Part of a small language model's weights: 10 layers, tied embeddings.
MLP neurons of a small language model. Each row is named by its layer, matrix (gate and up: input weights) and neuron, and shows model dimensions 0-255. Each number is 500 + 25 x the weight over its row's rms, rounded and kept within 0 to 999. Numbers have three digits each. A neuron's up and down rows have the sign that makes its largest values positive.
After each neuron's rows, "fires in" lists the words (lower case) most often at its 100 highest values on Wikipedia text that the model never trained on. A number after a token or word is its count.

L4.gate662:480526518496486488519529490476446515487468472548494496498486450474512540485530468481531514509552502484528491500528500497503466524531506541529495489501509504503486426545463505458486516523538511497524506496566518483545507487518532480525510492497485497476460497481500463539510453483498510509455491458493477508511538543495537462496494511544530537528543495505520536535510504544468469490509476501506520527497498481510515523528523535486484498488476481519462521512498542519472492517480525531444503509485485444508519517523520492512487513476496479508495519475492537452471499454503532476521462538529483466510511515446509548535511502454502525472508517489496498486487537531495523529503488491485497542497520514474541477517529486501490472520475509492518558501483488493514474536550499
L4.up662:532509445520542525516510462476499484459490503448476487542511460489492546535505477453499523490510489508523483494466484530500560535487510441492560521491519544480489478520487538504515483488481525504515536510517495479480540480510500485489477486493513470461485496493505522511514451514500512499506457503490472498505459493521561492496520512494513531498501485502497462454496502457499512483485503482545507498500445509526484535523528513497491552477476493517471469518490511526501507460501508486491470536510511481518492482544515562478505507514510528436515525500486517496498535528547545478545473509531489479483511518541499510468537499503533504475532548507515548490501518496486526537507506450525519513463494503477509454518532458515521518497513544550489518511525513458502520519478492
fires in: "would" 31, "district" 20, "flight" 7, "right" 5, "rights" 4

L4.gate418:485473524511482507515520494484468521485487522511502490536484527524514521498503506540508418466519494512491513473494515497503489506506534509510506508438489492468474489519476516497521493467428513504480509581530480514517496494514534517508549499492517466466468453488485469525512491477482489446482472516481505546531442519477494537486502497503471536517515493506541502491500507502510482508504477506519482478517467471444485470464483524490525530479467555528466528477518468503472506474511479526524485504496511478505525487514494496549476518485488494487470534513491493521465498539480507495543499530473488563538499523496561485522491487471507537492491523541498507525464518494528505503488512473518522502502485458509472528476512543476563504484488486441466457526501488455513494549489497
L4.up418:473463469465530526490513533494485490485493503527514504500458481485505495492516494452519449517520510509502484449482485496502482471503456494496470498502466494502456489534440497514546472485500487478505501484521495525515502455491456532518503540521493502496539504532537511495549510508495502478476487493485527499498450499506453515484556497539537500475499513492485506474499478514461521500511483485466536505522495478486515540590527510502507513500535514524483463542490536516536479493529497499515455531490452511502546515483499507462508474520492481515521452446472466510481484520562495530493443492535510546442525514531467489491538548545514541515511501543481498526510472526515502481506501484481485505501487494502508480499519493488498487527475507548468462545508482503489530521474505
fires in: "a" 61

L4.gate273:498467498552491538526485479502456521517495486502496496510505530516469526526475517482563513496482508487469496506562490428520501532467541503496462467504522546497496464518494514491454485500467490539491470443491477555534486505520469524490514482509520512523494520516530478494468513507448474512547450457502463494509494487509540502510477522468517515505490483500490523495523484527504496529510496485485471501507526460467474514493504472491522491468470437535495480520514499491490555482482496485484484484499477498473491479463527499509479487523526505484471527496437515471430517483475478543470498517499492513528485476500454533507500481487501523495464511505485503521496528483502522531527504463470512526508543478524520537517480517521494504527535534564458427487502511517510507505515502
L4.up273:532455522525500493508433460490502526558540470511482495490496492520527490515501494486504506469566461510469485512514497515460435474484545527460432542500490517487525464488524508474514490489512492510513501500496476510526494522457529499444508517518478463538529487478478519467500504483484503507467493470529475493493520514484511504442485488488492469523513488479526543496509520480483523520523477526502491501477479457521501446506499490526524532481532491527536507496506567510513548497517515507496468474536488515510499477464443560526504488466530488501510451455490512506477514513484523501506480548513491523527515530505486469503512514541486509520498543498535476526506524547496494481497502488483533478476501473526494524543501535508477481545524488466500503514486513447531505501468512
fires in: "its" 26, "took" 16, "it" 16, "them" 9, "personnel" 4

L4.gate533:531484497461504501511470519521536463528534489498494459454473531493550465479472485514471524512508456456535472543544509457489458507512503521527467525491478504513510505454519526502500480471480490484477558507529521528521515506539478484499479515510543490511445439465507525509503506469499496493512507477509481509521464513537497533445508513521503482493534488508515488498465503500475485536501533507494523507549550503483485502525500481485476511490455544491504476455514500491498514535497520497508475472501481485504509516496469475476513513508500460475480493523529547515526447533541452511493532514500495529542531504474489538485486513495536495519536514540498444497516502466565513485504506496474495537456497551497482466511518504479495512520493440519446499513491508534501524503513483
L4.up533:501506489468487484512476528476469495504516486523513497492507535517488475460534478461533515477457510444515499493504485463510467550476516474488460499525479461496513521501512513500489522507464525505522509499532480530451483503480550489515515469519500554499510492513512505475510468507510496481503495471477561502469509491477491516490514524437476478493470534509504529482504534532537483468480507471512469524486519466523487506473533522478498540547513499468508495473508526477487443519514516546467498481487497527522491466497480456498467477502473523493493539552462465507466492511519506472492525478520552482484490476477506470517470491474563504541499495480488464477494515502474485519491512465529489519439453551540492508540504512471476485538547513522452506471494528483491485499554520
fires in: "born" 31, "blue" 9, "young" 6, "portrait" 5, "still" 4, "broke" 4

L2.gate285:540517557494548527505511502530494507443535472511513496459458532492516490495472491515458471476465517464498482525496488516497502499445502465545483532488511508499444506542471488477506500474495498516454501519478488461505511507483492508553477503490494533530509533489504520547497506494504523493508551503542522539473515529525490471536508502452490508534498522505512519491485442524528462502530475530522455494517505483489531489465484470444486551486518535518493529496547491485497520484475482489471509503500521502505472502464495527494493475476514488494472471513523500448484484536495492434490495519517501490616513476493536496485490511505509496513509484494510509518507512431515498467517509505511483514476486502470530484472508527510496452504482481542512497504510494494497496442504481
L2.up285:537497503438462489548514517504490530487510491470505495469478546474505528477475508481497542477502503468490501548518508528519488509487510499471477475496501498470469534502476433468514535530539467493517482490498488467486500479508486511490458498497506483454483463454519472493491470459493487510493546494524483485489541489471516506493509521512511510516498503499494528456534518493471531456514466513472453507521470458510552452468473489498495494515542431528489525539530496450526507509476502500501481476502516547517492516518486514512493485511502462513517461510518501498531482496463509472467502538530536494524524507467474519442476478496476484523494484502505532453467479515496439532501529505454512477509500579490492487500519473509489472487496497488524486476491500517550514507553475
fires in: "january" 27, "street" 20, "course" 11, "modern" 9

L2.gate265:506517524482476529513490531497491506479546505540429514466529511488482500503511482461491479553511549528450494487497487495488466468519484547471504459515502493487498528486506471509515473494533488468480524548503519474504529474543511462516536487500474485492511521529473513496525496476534484514506418466524495486516517483502496519516480500512520499430498468522513479471496544501486505485478463517529535503500516489501466520502488444480504488515477507461501501500548486522486518490526476524483511476455534501504482462520469508483532512471517518523502481494467464525488520481508470518544479517490499530477504511514477523525490465482540522567475506497490496536494490465510533497545471529512461482527498477524472467496530483447436505483490510485542486498502556469459527500509480
L2.up265:511470487509548466477465487488464514477505493511488536521490505493505526496493498502508456531485495461533529481469532489509517476500533505511548494475502468510537518513500485510476487503460487468435527468470536492511522543489500514511473513505456524517481513516475519519486509509518517489460498493498539507520509548527545532508481525500513488484465500510502514497495527513473496478483496474531492460473488524497515480479488492481511506523473515459424483498456546477473483443510518503486505489484517512449522449532466527491501535490505483535483516518496533517506476519476499539543540535497496499482514475478527510492489501471504514508497513538557509519520494485557503451538497509506543536511450494507489500466594530529436531498485483487490489474532475516536530497497490
fires in: "used" 17, "did" 13, "use" 10, "individual" 8, "using" 8

L2.gate283:428556467509529462534492487493527516504512509491469485510529562493519557515547536523516481485472481541483485477526465522512489481450492531538472514509518498525473502489542463492500507534496502543512489521467487520505540493485514500483496503515488485526496515491459462512509532490468552477492528459508455524564510475475466511480510496469478526505497518500492535517502485500508491498506516516512498527528529492458513487462507528492528547517524461514507526519478509496502528465527485481493503503506541480448514517518535486508591519487481518484497523508474527502484516509534485509517504465470459513523504505507471525488499495515471497511474477510440504503522449519518506501527500492541501518482517531482559458489469503501542476455473497510524487506466515508528469486539484
L2.up283:492518475531484499474485535483509468479450464517468448511533534547562461528471504456489506533495510494509490484453519473465506539501526509517516481498529508504471496465503479487440546480474513486539489478467500557467510475500475503469479519497518550506498509495515523526506472479529514525540507479492502509530508507509506506503486488485548503512471552489490488472473486510509537498511503532474467540554486551529497504468491542513497476531463519506499516490497471517492511473507532486504468493530446490536422537549475514464533520513488542475477546475500544534467501468488463491495462499510501514509486483546512506481458485525529487507476508507486492505549499483535507509490480501534470498475507456507485520512466490501496520504484478507485500492496480447503492497525482
fires in: "science" 15, "human" 13, "documentary" 8, "liberal" 8, "century" 7, "center" 6

L4.gate436:465530463488509497494466537497490515488500498480478503498475490512475544531485507504464492494514481461513524456529532491534476519533516493522529563496472536521478483452486486495532515488505505502474441536487558482482515507564474509505524471510496480491480464458439476536483505513492467481475483501548528497511514518501517493491498483510482523506509448526514479511503522482470522499506499473546536489461460483549505512482523457492500514521488497477503522505473502478485493491545482523532506480521466480469479505519539505503511520479500491446515543488481534509552530487505523500519520532463499517490512486487531488481469536465493519501505480524490510486533474511476527476491463467504462546522502488492520568484563503486484510518536501474490463445537483530484536484547504
L4.up436:486474472499490531493488537512523494502495489502515543515503517462489540458490507494508502532553471504473459522478496465528496499489520496535460465508542486509488478483538486456471510509446505462472517551499529518485458483530540529513496459504521508515479563487488513457488499478500483493531540509522449452483500526522514520492552505486510513478546502496471520466524490497524495452518531487487492504529502514527522530502497428519540478492472484538522523481456504498494526535530528508505521502545550477542476453528551495475473547499471538509492527476493505475499465489497480505509474542490498515513476496514519490480514532489486490498495497495555497491484469458500481489473512495541538506479535459468508486507497534512522459481494467513504506522496522482467513485453480
fires in: "first" 36, "another" 10, "government" 9, "only" 6, "several" 4

L4.gate30:515534500527456529485496450523503501452524520491483547465492520526474519524494555553501460517486503479536499483495485516531511498514496425495502469485481522454499499528482527461501510523487474533506531516491483515502492514525489533500533482504522478509489484499482440541472534501489477486499476482459504513500497529541480515495481491535505492510475515526478490479490544502476486499496464519487474489475515497519483480510490514537511487495449499494550499477480518535515481434469452498504471515466491518532469488459473484491525484529524500515471456495456490498471521492476506503547529503504481523490498457479466539486466517514538512509464489482488505537476478445484481476522537519534499502478527461468527526499491495462548533477485446525492501438483502534497534487465516
L4.up30:504510511533521491527505499491489471546509496495472495477531494496538560478481489506534492554496530464508487481474533468509433490500525494492484468490554481516497547489494540521493475498516454450533467507510459529435495506474505487542530499534523516556489522492486532493468504488504471516532523501476498536506508523508482513528504473502486532508478489509540506453514494520497503491484488486517523529492536499489503487477495486511525501489534509508502510499523476475480505486462489534493483499506535506515509479510480533474501487479478487484520535480585504488534498502489479485478531492488513533563535473493534496500489461483405459482504511512524487510453532476529461493501509518491511500513499450476541519502517528499512487474463548502488481514530500502515528555440480
fires in: "on" 20, "of" 11, "one" 8, "while" 8, "however" 6

L7.gate194:487514523530508469488489511492518487524554525476498517508497515458482532522545567480476494495486484466512490494517530474509498494526484532505526481499475553508490453513467502535524536519502495541511478496496507481507503520472499528525477516476511414477494516532492517514542440504482480515517499510496513478491510519504526501445502498527540525506521499496503496456481543494526505473537476509511522463523508521499509471519528521494491505489511486497486497497570483537512465495511499504547462489500527522549529512463508521471489522503461530494507518477448509504507506515520528537479506498535472531523512531523524541447496485479502472448502467483540503504490509517468449479472511496532502470509531494486559495517473479545514518503539491466464455432483477487479515460500506
L7.up194:489502470524506553444508512519509490540493521521482496530491469456526521509484458522483503539482519521483460468509496457512471481522526537524484497486512483520502526473491514511498496497513509516463545512501506525517547521440505532541501530511466502479488501516503518543486487469512499485512518486469529473477510526504500497550475538476477529542519529492509501518503522495499506512506447487526481500508441495483500476531491488479478478487517518505490505518502493469504465470487498504496488511472532479461502471470476514472475523495483490472490435485463540520531458494498473500464490504488539488501470495524529486456483513478482494438480544503535499468515463480540506531540514501508480485538554528504552542523506466490485487449545505525473501478513444528447481482468462
fires in: "was" 18, "march" 12, "been" 9, "may" 8, "were" 4, "release" 4

L2.gate692:488497493520488465537446531542538482518469487478540480519519554523516492528485524495497487496474475491541482522481474488495526518533487478530526516510504495479523493499496492479496474502504472492457486518498577548486538479483487512513485492497512463525515531497535484473509474499462536522482535513509502490505478478495501504517511498497498524512518519472510480477497545462504491521494497501511513517516482489472485487492520455539513478475465476512463534532477467438457500459477472482518528514529494480481521496479484519479572544528465500505454472543538505453472508527523485494469471514458503522476494437520478494465536515490514506484447521482531468516460528485485467486511527497485517494487484519543518488466550533524528520454537469527509497464512520487514519488530527
L2.up692:492519509518492524509487484485503504466514496503501491494536527466491504511556528545526540499499479482520543459475497516523548537534470495500490524490476497524530497519484512515491476505473471480516460529475532555495517482515497493543471471499486444502527516521469479466491522528522558463486493513513525489526500477477494441500498478506480505520523500459544486526472530481494429534463480522481480501522546486452498467482541490539517460490503510497469540461518474494500506498501458501502508483512534505495499499502506495465480526478478540533480479502480496509498513532536493476503501502492463522498436456512486492485501473489493501478517527465481507509493573495473526513463526549548445472491485488484522511458495501484488470454487508538560515484519519486476512486534493
fires in: "he" 40, "held" 6, "head" 5, "help" 4, "health" 4

L2.gate549:458514521499519495499510454508517508463508511518517494484543485543499484464503482505468515480488503471520495487486479523529475487502466472491447489520510523486525460515509486467537463469474515459514529498528528462509526533505481448460524450485504511501480506544492472478531509476495470470540478452484479500461482482460488536488523514467519486520506514470468511496491534471507514501501511502475490500515517528492521510503544497493516471512492456489525547489534518580524536471489481511473475552488535475513519526499468523543496484501478538517504412526503525461481533512517461531524510510506525498496539486519487491505502515486498485475543494522475490525494499527475499522526512496538532536508449491483523499524528503549514502526481505533505515524478512487577501469529480
L2.up549:492503484541498538550509494510529495528502498489468489492490503464518467480517452536446519533497495483518505494516493538515485504516532484532479500570499498529485518507503460504469485473453504481482502528473536457463465543536470509458479444480509541511481517515522476526471493489502487511506507491468493487477480511501493480498469491478482596538456521506533481506533476508481496530502534521552529487469511493497462517516548470517535484509503473514493553506499484495466524482516482565479527519537510499494538545543472506478511486534488504476495476545492483488514517462523446452476513480523508503459531471487497491499490522484527497516488534463486496514507542485473542484501530504509468486502501522515521486486529506515475502468525493521452501473490516506506483463481505
fires in: "born" 36, "court" 23, "pacific" 9, "about" 6

L2.gate581:525515451499509514476493492475497562489483474529478498501501512481486516486481504557493468494477468484501481486524492486480554523503489520509511461530498512543486500532540507522510476475498481510492515532479526528522544507531497493533471495503519513487431491527501512513480482480506472502464555511446485515507474498533529485443462455489494479497539471494473548485486487480475448507538475501569447491484505537484482514526523482489510483488483524500534488507568501492526504486506497484514542509534532527465479458502509439519482546508493499503477507491449488511463500505519499536522497521511491520482519494505512554469537519520506513517470511495527480467557520493523509465495538477499512509522495500509457506512545528536513514491510528459498488449536471521479510496533482
L2.up581:550476531501511525494470510560490496511478496462515517500463527479502472551525503519475523508515492470510510488489490476449490470513455504499488499533502496531526480496519518530502484497518504510531450507467506504479540544502492511504508519482497494447511528476466513493450496506481480512528492465445506494484506515461475492507483469480506486520481479540544512537521466508552560498548502487506572540466474511496512525488454490547495465556523506505497503463543506518433457532491492537519529505512509504493510482525504489487479496462524507520533520482459464514553502495489497547521498523510498537534491511485526461487495498505500518516534491490511490528492511477517467506510491468479502550516544493479468483524535481486473551499538535498468509503542517512486517502476473
fires in: "on" 81, "only" 9, "one" 6

L2.gate162:497480523479490525480526496518473467551518491485481521487471529493481498462532527487469511513475529498486498498499497485476456488506508513516478495496551499507498508515519481506441506527552496466466521477485455504523475510477489512502504533507513520526462446550512505537487493491508450536485505495472507476459513527501544486478519507548514501537542505489486482478476496487485527484535505527490508519504476527489500523498536464489489498501506500543466500532509474511496504498505491511503488535498507525459497492528508489514478538505524546555514490468492527481507520502527504496472482531461467492513508517479429470504507468512452479507491497441531477485461467538522465508473555493534533518467448514466514449536495525454430471436535491528499503465491492510482530507498491
L2.up162:518540479481494515529530485529531478532561539516493478508494517529484522473484500502489491507523528488496502519533510468478491512506537517524470452501502539497460490510536542509456484498484488474477502473512478482537500554537499471504478462523537468516517489526504508536499466515515502493513459534458521497487521496514469533501490492535503509495497479516523493501510531524492471483483523486508481471501495515502486490532585518531537507467545531525524488467493472491478503484500539511474513475484511527446473506519500505503487496480521515474488494490517541471529507456548510484509440498489482536475535503464461488507537526552473509504504443478546449446485499493502475502537486538534482507473500520554498502466433462506494515523510486499493505481480482539466477508512509
fires in: "been" 36, "became" 20, "was" 17, "being" 15, "were" 9

L2.gate557:478510502488512540537527474502467472514496508525496494515507525515496494515515487445538508511488520514519508501507478570479482486514494514500521499440513531510522457509448458476470491523499489501505469485490517450509512440493480485514531472482452522465470538473511484514433476499495506531479514473512531521496465501452535476504486486493533494507500505530501506518505524478564491445521521480482507501461500524535546540496495484498507467514497510553471486484462492526441445540468547489506512486501535507485511507551491489519479531525549489521503513472510500480492568490489449479519509534538519504504472514458518467477474499465480512460512497502502489468497496496488506502496463519503499516536494474501489539505512532497503513569521495511500480485526487515525502485553501
L2.up557:493494504476504504519517504490466490484535510541483511540531507504484483488549521529524479488530468499495456518468492494494482496480488474507508472470462503522535519514476480437480503494485468535479478456489503474460501487484503454501557482473474445536506476455486527498499473547482496532522489477501516485462534502491461509529504478452536469472484534503480534520525512503530497472528513485489504466507525500524486583495542500488531511491475496485481518446506477482510445492498551481456502498486491546493501495518528507476550517530517511509521501483482499517480536492503526535536469459543468520509483506472492524463490494531490501464473514500484504461467478488474503462506516524475530532434524553494513466498509496454494528504530531513490461483526514499485480495504478
fires in: "college" 22, "people" 14, "silver" 8, "collection" 6, "right" 4, "rights" 4

L2.gate23:526491524505455500505500478479487533501540491513484506457524488518522484464501496471535471474513523490467506484534525510533471480516509503492496508472505501504482538485542504538555481504489526491473502497509546509556484552510517489545520508445478472502482496504502497520460508456507502478501497536491498535489473469494481520518460543480483474479473508468516531494518490526552515535475501521500481494482539500495512485470465488491493501555481519538512502534452512515503522518507497529524507539489518447543514476546489451537521517487471513531503511478498486514485446490503502527493534538513515520474540470461502545497523496526515518526501491501555521496494489464524492496565541466517485472521520497485456462506523495480488493503502456433487487492465474511497503545450539
L2.up23:533524527488484509519460513498469483514483468480505472502503536467510462534454497470529519540500490481471516501507504453525516541559470513516550472479466481475479486491497524483488496487535458469523493484512544455525504506548503509507476439512492527497530473532505524497497506495532453464495498494506520504496549479523494484516475520583493494492509511503514483527530501503515487493507493510522484471519550502536518493509514539495516485526461498487492463501518460503484529489463490495502479491520515486473487490446492515532463499485469463493535496452459519486502522478497463492507477478517517493503508474527516497520491530509515441492532518518539523469488498505541486451456456504493536506506497555470506495497519530489480471497478458534526465504514464454459487529558497
fires in: "used" 16, "music" 15, "using" 9, "use" 7, "composer" 6

L2.gate332:548502514479524430491497515513506525509567565533455531486547490523477524468452449487507456459496503482458541512536507473503491522506499494500502492516504508506489488530530489508476535497494531519476470493492529494482493514495491492596519532535514493514482511498436471486506493509498490497486480480529486514544493533498511509520538474485459524492480492511487518507506512456524474483488476484512505488477461507514495530495451499463461491526485483556490492526527490477521531483523494526507510509491542529506454518466534501515478485508494457516524519534495496452495473491499528523508490506536550509508497487486493486478512489487515502506471474465532463489519516486474464509539531486525478506466481451507515539550494521477465532508494515529510480531495555522472493531489485
L2.up332:490512516482518495493496511524455454516479458470467520477482512504501494474510522477514542463524507528458474503492528492447517477463504438519493517508470526510519518482512514519491447483513473461509481483548539537528451500525522512509509509514515474474510481481473534520476508496486476545534521491494528501539515459473542487480505510510489483475474511491486491481524526544454489520497461509509512482512496514510499471464536504507525519480539494493492495500533539551514443470457486475512489501514553515508497484521522445531527530514545538508441517488532534482484488486503523501526538453506478509510498511543498491493514482552468476481476510489513509509457544513458513511525529480500485485505516518448430502477502500532509500514516524457503520493491505549510542515494508
fires in: "between" 28, "many" 11, "two" 11, "titles" 7, "citizen" 5, "competition" 5

L4.gate86:546482464492493502493482525514492509535509509480446510479467523509525452528510515520528504503500512500521468497462472509562489519495507571560501520455489533471522511455517514497533517489486483492485463527492520535581483497503502487508524475486498493491551491459479490481518480515470488476479488472526509494532484533493491541493526487519468496511496502500467483524492500496497489468480524488475492473512500473519515545526545502462516509496486534484455504464489522508486490472516563543521504480502467516509505532475510466468517547475504502480547465487488518509461468512496522556557463492520518493510470489466529483494488490515515501487487467539517516489509489533451525526506474497553475473490461514480542496499491488525493525522496500507467522553451500505517495545527475
L4.up86:536512508494483469568497456477563481505518507532479479505477492512522544458504498457537489480465502471470529455480483531515477556501469552490484503503496539496511492548483468490531482440459509534472501489518522493544508515466502512500539525577512484524514528548507540507511519524514492551495527462498496505511520500485491500488553494494509506549503507533469520471506514513521471498508492484515525418537505479497506500530524532517506503506495478513472506508493458535527528519497487482487485535473509488500476483536530455472469496492501520479530495491481432500474457478501506450497515486500521541528484460496498515509535523552505483491495522557505508517511481511470488518479449483521460503499481503466502504480519499503477502485490508497478508490461499495496492514506492
fires in: "government" 25, "john" 13, "governor" 5, "journalist" 5, "journey" 4, "price" 4

L4.gate691:501492504510530510544453521463494486527533494479493478512533529505522510536568508447513530437496518543445527505521473517489499492500503530490497501461466477461492477488491493528503539499518501505491488489472432506496490528518471494538527526498470513487513506486504537475457468476545504490478484468501467511528515506509478532520524520492450516496483517510532481485496515496514533482499472433498520476505515506511485471510489523479523507470468474561528534487512510499495509493557480523466491485506476475500507542491511496531512493467515486462496514496483501509436473539514497536483472530494483461503482490534493499525513480500484519480513533500523520471558449491529493524463497472536509475563520522491561482493520549496518508476520500493513519466501524509468537538503532
L4.up691:509505476554480504503539491506506461518484508496438507482497495510478500497498482492485485493496512509493454498504475528522514519534525518535529533499512521484453499512487508544512475532525507495501489513502540543472511510574503483543530557465501533520464500493499502484534490469498492529551532456541506531495504482522494493529519500492497504552476475527544518502533530482515490532491476505486471525457536494480519526508473488490481500502539513473477483473498513528517535494540516503507491566475519515482520534489449471466462542478490504485507503494488536472508524484521489478513508532495455533494472529541525480497516500533441487467490500486569529522485502533467519522535496514504516513534499451447486481521519490480513502484513495502478495574520475499475450524511490
fires in: "government" 24, "law" 8, "price" 8, "governor" 5, "lawrence" 5, "quickly" 4

L4.gate531:467532492500488427500557496498453491478472489510529527461478512484470479509479485449518494487542513506509535488511472515495495527514483518535514476513528462497511537475493494483472465522502469473532486504505493514465522488519534530553516489493462500532447474510484482499481481535495522510492483478506464501495452535508554540520528498496513477552531514501471500512458466495516521494480491463502497492488494484555516537485491484552478498531507483490509506515494495491475519506502461448495489458487497480555495487506505489494557551476462459527434473498490479455461500501513468474492514515511509458526468456509481540478514466493516503531492480449485495491545482510530493496529486513538494464541497480506517504509497522482506487460503509527515494537463511499474481548488519
L4.up531:486563526484534478524476483506535490518516525476477468522526460449501511497485497498502463472492505506507494542502497486543510547478545506486500503527546524507478510571490503462509491457494492526539470535532515490488524548530492489512521514492491494465526571494479507499510492513497518501482478508500508522514497471474593497518522509528527487516465506488535463498496534492535479513526505522502537517543511474489487471504434492493524520480548535478514510502485501475465502499498477512506491506491515505492467497510502501479455476506546528492507507489516445454507494485513501491518470492518546491486490509494501481491545466502477501481473509477478506532465434514452524512519496559489491464495474481511544507513514506514467526520508488497540505488539476558488504449465504
fires in: "states" 25, "police" 7, "representatives" 7, "naval" 6, "federal" 5, "troops" 5

L7.gate83:484509512485509487521484511470503520494563520513463507464481509502536497505541500537437500498484513491525484484504514521480525534519512484482487534489534473504531532516526472549515518480483521501542459545514538445474483505450488488489469456524505491514513519522523479502518504511474498510518509477468485520489481473497510496485492498529529471507517446448498480485541485484502531524485510505508495550492493529499472508469540511496512471482507540481475473506469470504526470506450484498483512485502469477551519468517475526481519489476462486473501503519460502549439497524492518464527497462487469522497512503501537483493488534495524455477496525524508445518460467448538510502503523534557500542539489511523498520522503533510539465516553455511495478511469472493549483500492491
L7.up83:493484500518522482461508505484477534450525502534513500494502532526495488545489490501499520507515518452493496488483492496526474550480459457522494487434458501514536499495512488466506467502512500522507527565527529531484504516491452526473476473495495524454496463501526511476530498459538541511531503501504520484483502494508468482456461518478519529490495477499513522497521484495509504522506511510502450524523494508495511519487502458493498483497510511533530508486540483479541509473517450484549483484529535529514467469515531471456475464539501500533493480498481485490530507469497507432486513516527502531534500476474538504483449512500493538464475508528540490515545500450538495549492451536479516471518479522492486524497505487474537531511520501514483458487512442475519525452527480
fires in: "known" 42, "however" 16, "born" 4

L4.gate300:514470486474510504469521516537480488535488539523505540520470464528548494484461526524490455453499485506487581493518463490505513481490468511520536525478494483440500490507513540500487484476487483512505483474527524508491461488493491535483500459474471534523513487499514458506510441507515477545491507498509522518516493543512497512516520537550507519488492519540564525501518477511483503486464475474513484474474553532464523542506517504526514469491534496507517487547530504491503532482484503473470508480515495540478543525507518492512514508546573493490517468506537495513496515488492464545506474501501491532521526488492485500465489489500468504523488502520524523521482475494524477497453476530459526472454474496512521473500483503493495493477500474421501471498497459522453493505484539
L4.up300:537511560499538476507496512492517548497543484514496517529498515453490439469485533499471521475507480495484511478504506506529493502555538500500519491445528520508566533537509477475513473470494503504475496498500500491488443513504504530475499518491495504512486497517505465475479529534532493551490523511551481468492517530460494503524513485510526496518523449485456487515472457516518489502504442499506503530513517503510521465489483491496491528509473528465506532485515521503474526494496494552462495512499487494432519540540501511490519472520523533493510496485496440529476506484519494517468465507480486505498522484492488494504517480453490472472509526522500533497490529494508514531444483441502535548459469534505519463541509521488451463472514484516528464540517523452509515497505487
fires in: "college" 18, "department" 15, "university" 12, "party" 8, "society" 8, "research" 8

L2.gate52:509463526517478487444495467515496452479461473508510529472474481504511508455492494491478502459490486501462484534524536505506513483498524509462491534499538486496501522483487512484487504517505512491483500519523490527563516465504511500546477492494516481482515517520493502523527545521479481534471490521489524479454506475496485534526487482496473519508547485480487531514491509479509473486489503541482468508472514500486486557494534515473495484512525499502524525550498481488485457469487522503513465540477492531455514511490457493523498495489501477560504481460562507509455485495502458468469459506533522498457526494460499491525521534506447482484517504493535465526517473480453474482466500490465487502512447490530505511473531530509494554482491524476520524474502544568510492428514537
L2.up52:492488524509512435504566472524497496489540507546468553494468493533509466529473518493460536494519497512511485499478486521496529502509492504472506462515470485516500521521501450488471534530499519498505490485501485493524533491500495505537494544519484510491515491491522476508506479517481478510460489533506481555499481534537499478490540493541475518533477534518499481493511456516486507465516488517473470490500499511465495492538496514477443519488504506555507517546492539527534495464516498454496516466507533524479468465490469497525471530459555462467472467469551497492507510493538496498495495470450515481466478509521479502509508510491513520517561494472531463489542483473480525515536466487452485497504529548528533525450511503527509492516543477507486518520475476539500505545498525
fires in: "were" 33, "bank" 11, "weeks" 6, "means" 6, "efforts" 5

L4.gate616:519546535484505559492499523477511463494497488520495526473483493504521483551527536535531528508550526526544472524538470507505485510470439464502441507513520457467477472493493529494536507505506556493527457530522504533506518558452508490494502464511512520489519526502534503502488516518509521462461472539497513522476472487491489489444557482526519482524509495479513552517487530490517485482519468525484498546547488525456524511495510499507529499495515514510527509514496507474522498529492546499474515502526493478512470483459489526525527498513512456521549460501498474497516530529503531499509506475547556517490516513482484507507480491508472474487483516516536486516480501542461539469479461486531508506462500490522539555500533531477497529525494521492492483511507485478508542495508491
L4.up616:510488478474508463454500554487486462475516446509521475511501497487499506518507479506498499486554507483492474526492482529468463501507486535485480501488510491498508514521502515481479463574495508500497474436516502454507500528486532489489468504505549498500519500480498512515526469492494526494511497492526472527516515476508502475462493475500527476516499527523526535489519488533505524492474487517529466494466477521479512464502525521498554503506508504496512532456491480473469520528483507475500541454535482546527495509511518519501469539512473493502530482526471528550518563526485515466508477452509525548491499487484482476492503516490460461522481524540499526563491533502510455463479555514457454489494473457498482505490485576510526520523517481522536524495505514512474536476443501
fires in: "when" 22, "until" 9, "annual" 8, "announced" 7, "along" 7, "installed" 5

L7.gate46:489478468516478508530494546484526529500551509527505477531488513524496520520481522559532516511463452509479485492499514470508462468480493474479469481459511542473512514470508506499521457543481532487531492478471558523526525497488518551512549483511484529521496477489473494500483489527512470490503491513472487492507483508504500516515531532485459489501498465439493494463473499470522511484487489527516532502430494518489487496480524495475453514511454498491458520515515481542510525484485472517483461478499507484471484521462503504477505475515508474511515501544503538503491486524520482501538517466517463523447477483509474454475496478525522490477433480516500540471475448485477537526548492481456503460522531467522474461482496488505494517495535518448535544484516503498531496517512512
L7.up46:498510506473538480470464482514480485468493482470479482466523467491496529508529530502498536481484467517456535503517469493478531486492523489525521514511511521462500469444496522534496480512491480490501527547510498501491471473483500497499472516489503490521459450465477506515485523467507526479457470498533505487515501490536462474537429506481437446506457483512514467456473453502473525450487530497518517502504521486500513508528528488487496486563489488465504494519452490532503502498495514493460510510522478491502495559468523517508510489506520515541491509485535465507520477503479467471524504497482464540497526441527465505463469483502485486507511540489525473468474508487473502503502501492457441530526501461515480511471487532542506526469499423514492507516505494535493488505516453
fires in: "no" 22, "the" 20, "commission" 5, "computer" 4, "minister" 4, "states" 4